From a checkpoint of a small transformer trained on Wikipedia.
Architecture: LayerNorm before each block, rotary positions, no biases in attention or MLP, untied embeddings, normalized queries and keys, attention and MLP in parallel.
Training: a variant of Muon for these matrices, 399M tokens, 13616 steps.
MLP neurons of a small language model. Each row is named by its layer, matrix (up: input weights) and neuron, and shows model dimensions 80-207. Each number is 500 + 40 x the weight over its row's rms, rounded and kept within 0 to 999. Numbers have three digits each.
After each neuron's rows, "fires on" lists the tokens most often at its 100 highest values on Wikipedia text that the model never trained on.

L3.up1070:483552487487512472529565521557551538490523534490482518508477434458510514466628423478573493446444529431536564468536460515533610484512423429520481507437499525446444522529496513508467467529507500512457497516539465491541506490508506481499517505502499542533469591442517481504454535483463513491539497530469524490492514447433510504487521541458552458500449532528498505485451493539574447466532
fires on: "3", "1", "4", "vil", "2"

L2.up551:523416489472449487524557610544525567438430520505497528490493520481544491549507452599505494537544568489451435459461560490546546469452499545603496520463520486491450517516502476478522513534479467512525482460502444436461491534495613536532443524514499445498491529464455499515422495563505519504497467516404573508528606541438498461479502516541511484477553546572535534478515477503516513430551
fires on: "re", "===", " ===", "der", "we", "r"

L3.up40:524549540420539415573465467504468490570503491520427485446582458531586496474499541525435564455472502519459506570535506436505473410538447524485534475457517555407493445516478459480452468500568557562484445427496412496447530505448430527516472517441510508482551483465551568508482462518566487545517495490533463525487551572439447511513484533544568436505509455507484529470524549570499500410511
fires on: "1", "9", "2", "8", "7"

L4.up733:433532452526491493411490502461548566533403515511536501563445506495421454506447438447545572554486525417431508445474506513531478446556464520489501519476486462456485468570503506496559489442588463449483432479531527468544446511438448442508478529520439528451495524563529544447521479437481462445489467500467412511561456405491522500510543510471442436487497513517567481533566398485486523520547
fires on: "\n", ",", "\"", "°", "U", " is"

L2.up1260:472436477486539514553535543450460582471521513509513509424470479449457503484531562481463548497458478500464565516502404541537464546450510542466465505549493464539464480479465511499535477456521509466450472477410505562534493468568518455419490461505479482528498492521487570485578519530397450513551604541466533488575513534465514463468440580457571601501494510518521455560442445498466479571496
fires on: ":", "-", "y", "e", "play"

L3.up426:506455581453449593547539432553505511576531512524476442532538403491504465514477464451474521534500517483527506523503501466514517460528512499480484534500492492497455496532533477543482503511527502541523488581514540463512467458345441490584585557456500514526507494503494585547423515488560458480512512533484425518512540465509439510458565480487501452539504544516572499462573470470508454478491
fires on: "6", " −", "4", "5", "7", "$"

L11.up867:499540517383473530476480526537524474514544500552530526454492503468491550565472542443528569495466567520432513560532465525440510476578482535512479446509439523521534545479513553582500412511455424496487437473502447471455474531470551463481534472477548542444557417497501533426520526460529529507533474458470484524497494491482485552541537486472510507460484521470503474534566516449499451515516
fires on: " ", "0", "2", "1"

L2.up1118:517533452480480575437560481474554485504564632533535423470483489482573449473523470499474457385497506460411490446436469566504566440563517525482514541463472506414484507593481577538539516511492519538499513519486478482572551483552508526458460476502469542495495567520541515528512473520495507558512476461485514542556454501529512537463453518443522390509530510488517416569469535553506515516500
fires on: "3", "1", "4", "2", "one", " gold"

L11.up99:477505485502560536483484459508459476520472537433452496472512490430533551458502466546443473497551512446418441487513511545521480469504458531522427468466496443432478458498393477533534483481465482503505543459475501477528513480581490524461485495496468484533460450458499519530522513522509425467463492539458598502531475472524495519519496494444395484506510480550522448520496536487518530518510
fires on: "1", "2", "4", "6", "0"

L2.up1127:508528542468476532456435502460475489475473439508519416501529480455496433480492528472567512484477453556438469490459519589514528518507495505552501538489492479507513532472515542479514518489454541511544507513468436466487510541580403479496490577526503454462496542478554558508413359538544495485486478506462578443515461547475526493444520507553506512480482512520510459544419530481511475518536
fires on: "==", " ==", "tive", ")"

L2.up227:435454507509516574426497531554532495510520513430568527572493453501484565512475504466450559510479522483472463518460468439468476512508653443439488474517556560512519507528545515503562497513510541515477481494560514434460549451450510481519552511556495459490462525503500461558518519569514537499467497541467488490477622444548447497471464492486461433532499537568522538453515470492487541508499
fires on: "8", "4", "7", "6"

L9.up886:509474543459445566498533429490524551531500472467427512477565506512533571512478516482497538540485480479471546479487453449497459409466519556506447478499515555516472499535524601514500547538464453538470542550460446492531486591527550485487465538542484553514478488536438499461502468471467471459443507451463513533513407526520555522524464533453514520471489510502548558587520450471450519561524
fires on: " ", "1", "2", ","

L2.up569:471448502448513484573400409480456527486441572542498480471527504496542564549482562396443534556540497512484525451544466542529513520499483457518530550467520517465505503517490459468503424499487421431571435459478542494483507507507498491511493532396553513524394581485449545552542479493516484434501469517522545530476497449508459478476463578408561536492469448520527597530455471437489534535511
fires on: " Sp", "sp", "ph", " sp", "---|---|---|---|"

L11.up955:517511458516407478453537446554512516521507577551517474518547474515537559465514457500562523533478477450405522437553540493529565490502469512441454554495487509404449549499471535473521461474464508560562523513443519521482486544595534493479520560454487439500515602537445465529497483497515505541473525476530490532568483544488560550527462551495456465489474421514480512501465472483445521577482
fires on: "9", "1", "3", "2", "8"

L3.up296:470520479458542537570476517475539576518527516489474573459492529482494506550492492471494494463485528552469476459513505509408517425471456510549499524442520569504404507507482506497496494500527572551550453452468455465485523507514412402444480459515537518495460510510412582530533486586581513480519428521514542458536510473478407558463540485505562532517496442590522510526516467451492506488420
fires on: "3", "1", "2", ",", " Premier"

L3.up639:517511538505498499514512540471480488510412457545553552499463506463554519474528546482509511425511478522526521517444552538446597518547483504509511485459471522466515456542442516471534437525434475480516481477463484513492488501549552493483438474478483471403484508513452509503509463460538404455508482427433524480534505501484439482498535500590537449411522571464542452492468563433553581508527
fires on: "==", "===", " =="

L9.up296:431528468494450420533542480544418448428536480499507533465474477514510565489470510536568486498516554510482583431476497484505540508474462486520422457456515458457517487498560469431518507483517508502574609463419491500501605470485466479479470530501480491530466522481452530450478551519515539489489469514556549482481533474496395459485435504437448513474452560491463504519534488424478492508527
fires on: " M", "h", " “"

L3.up292:454521481481493507540522502545471464488554489471558459505526531504501562502552535463548451544431538491506428489506496546500514474463479430549534544550480572511529464471450520502446479402498491522443480430472482515503494588539545430508569490522533502381472501571394511465544591517532517518455432502436452461525524564472562476580515517527504492475503513437580510515462483473457511450558
fires on: "==", "==="

L2.up53:553509465503510515521550533525532502476489587527521526520494463478609439529484463494477466549491531455437486503447473512477518497485496550562481564507447563497592493451481529453440477540542477493522552454508467553552465535565465533498494492468541488415471538525506471501486555497585399471468454442501438448544487495452498514547518440561543485570540479440528508536538487449551556555502
fires on: "==", "==="

L4.up281:448500483444504425517477464504466526459422484468487500520515524521476540523535505556461462560555467439528533521549484545489485513542454520569483534472431464554495486476500492484497504489445480413471535524485489487501504475470475460535494496525509527464502451482425537515420573487514516572516447505508544457461505443549421553474581454553560576492536522486462567545460488515456510494546
fires on: " |", " ", "ing", "1"

L4.up528:434449479535539544517541609489540498483489547499514476486530485516518500491495465502516533539482487446534502490547520542515518523489511510501489462516576421566428484527501485527565502426547386414401498498564538474490560500444462453426516606481482499504532578508615442582540524471467410422526509450575448497515443501480521504459505545452551428563485505494462484510470527490505444553511
fires on: ",", "'", " and", "y"

L4.up92:487533510368510531504495488482535497443502514477572550462475516494494483526508432431492487508466495562542484532578503428458487566509505527498467544474473547474436549478515561556434587564573478449540473490471520541472519520526493459494453516439550498522435407486467449433544398527576437501475506505538545549503442530499518504430534463474490494473511488530509530546475497463506521516452
fires on: "1", "0", "op"

L3.up608:508513551529505475502510500516530443506474438569462472502524532489506563512486489533481524433504521450536478441581472535467575498513456448593488524456493459558511471501584513565477545493503490457502481467595490491478476526543503513477383478510498554485485476481503549515481507504491556474526438524508482433503517437531445546495499504440491545430547521512559507503504523561475515461441
fires on: " |", "st", " of", " /", "ban", " "

L3.up421:534493437527539440525490481457518529432455483464411532469402521504487474552508520471502474506509499500431430425516478553529584507466470498582563513491490558526472505548519511423485555534461517466489466525569478572435565471492475499469553486527520526454568493478482511475490472482422523540436449482434491468511476531504490479496528581509506511517538499460594497474415544490407523561559
fires on: " in", "ct", "vers", "kin", " by", "man"

L2.up933:529528502545456530521455474493487496488452448476462509505450463487549474492621494463458458557530517446478489464478498511511493470489531458493510517493444440484538544470492504452463539469480558523498547515492486533523529491550552515447483446530564519463420446515476477523473511487512546543555527532445483542535528521411561471524521525499459450510526472527591555512498501491541535536516
fires on: "ed", " directed", " ISBN", "ion", "ga"

L3.up342:520438489492568514507488536463443505510540486456431570513513441466524487490533511602497469447489492487476537572487521487498512473506522513447470426495452554508518449547553525482503476497482523489431474534509461388603459510546478452486481512469479557543544449553500504507486497523527505537517443445463474490513484470507526473549461492492504448474406557479487457514516461556454463492474
fires on: "e", "u", "i", "a", "o"

L9.up102:490512514480485486527512565500492446508488478438567515581497496471499525529445499457521488561490484535499556447497492524424486547471449542531513498489501507498490543441497461534516446519508491590538549498484462447455527509485530471457498452543518530466448548506478492398477559482575473501494398512532463519489523530542439492459527488523506547419498464440554590476485471416521489531521
fires on: ",", " “", "'", "’", "‘"

L10.up334:467468469516451466534378493445529526495478545542475531494457574498510501474489549523518457526404466464466502462548554422453559452474482567507475481488425421497465526537525515556536487438484502489479531505443534546485432511499520539421424537493512450478478517475538492399482447526505475480541446484488456461541443474473510517546530506490474473496551512467525564625550465571511518510465
fires on: ","

L3.up793:474505514489475520442428506521572481545475486471513570509509479469484489501504489444513466522439548516473525467564514465480546547522585500497466508421531594522471443487507489541488562569468485493546465456569554501520447583463508505492556493543528560513490506497491466480501427479464479558501445423529458524490467509509476469461505484463483521459486508509544555502471443511442485531487
fires on: " of", ":", " |", "op", " are"

L4.up1266:513543487421521451524486494453507470512488543489508457423448509447579453520526536514498425465423539468575533468518534498431519487546524469459498553436454536492532545516534578505501503507547519542438502496531469516470526506530585508491553492544507483544534464486520467459544513547513546500515496554498519442523565520539574515488524579500455412434629512449525547550523426576502488535485
fires on: "\n", "e", ",", " (", "gan"

L10.up70:516480485490507483544449562444558537553547441529519408543466446531415522497464516506560467482478533462531542514547479510520482513558544484455442470487556522431457548483494509505489470474502475580438558476503516553474545528481477522517540515482589466477527543456589557500482565514581420459507478542496527541503498467504498532449507537544509570512539442356450520472464553475500511523480
fires on: "1", "3", "6", "2", "0", "4"

L3.up284:517463483469542497517561527472478478441504531524514526583465449550450494475525524604555488528572524541432599527527499535503502486456520502476557529508494525482453484463520426481534507526424531484500556528481497468496463473526572453489466567469479577564483495512545470489452542517482498457492493494541522475489458466499482513454486485489535548518488536507518492572486552607395448424555
fires on: "l", "ing", "a", "e", "ed"

L9.up588:498566572553578506520440554504502491482459428547455519507515491490497514528470553492612492451479529491490484477486469478486445526573496510464471552465400497477465523500523489520485480439522489556481497489481479422510523465456427525534527482505552542480581461496569512467529479520500463524543425519529466496474501551427460563531476439522489489534471503433515512538472526473483523485534
fires on: "1", " ", " called", "2", " up", "o"

L3.up361:510487485489470517486426451528440535463441508589491515490517530544568491508559566516448513553498469499474483396498504482455547486497521515521513573535570460424421456505535506498585556478546484416492448446474493477504544528427509502497507490455500505470516562525502535499563501549506471496441490509492517537530522454486520512517544536533497551544444493525480481486523500498460466494549
fires on: " p", " sp", " Sp", "sp", "f", "ist"

L4.up425:494484467422492537488470477500522519414433499510539426540511429561497504441498478567438579535469503514499464532504535560489522478506558588564542461550587390499470533505419517586526536521545486493478510465487608464449519417413529504427496519528464503560517510386542533484524461460494482498534530497573481487524506424485547527549462562504518551497502498497594463506571469447495547526507
fires on: ",", ";", " and", "t", " especially"

L2.up816:499429500426480549470495573460482461495436527513537491446521454458488456490522490490551514542508504539435513406426539554442571472506469472582447522504489486504553500424450497515520451497502497473505512481508539575530507507497492510509459556596453496470470463445411483551442444539505434437434531454420544541548525529491528479520561575467502496454443545484510558522542458424456483443503
fires on: "==", " /", " ===", " ==", "===", " ="

L4.up266:510439529468589501512550479409471497539445469486475450533544399457416486485508509495527502437520478531490502556464481518505489536527453508445490507466507507474487534571466438475545483495474480478518440527491504479529482547468505566452495488521471423544465478459464500527542477525432515528533512536423482463478504525452569487504390489517523459532549533519464492484497498533481501516514
fires on: "s", ":", ".", "y"

L9.up558:550562524444485534524525494475544552473465454512389449474487526469499533452479520445542597515457457488487531468508520521450464472570514479554508441531472479531472499560450451503504508492493472530481491501551432466599539570492484522539467530544458512521566488480518524491508566453510452440469465541474524415469526469541495535523449464425449544472477491535544446529539503438475565444523
fires on: "1", " J", ",", "l"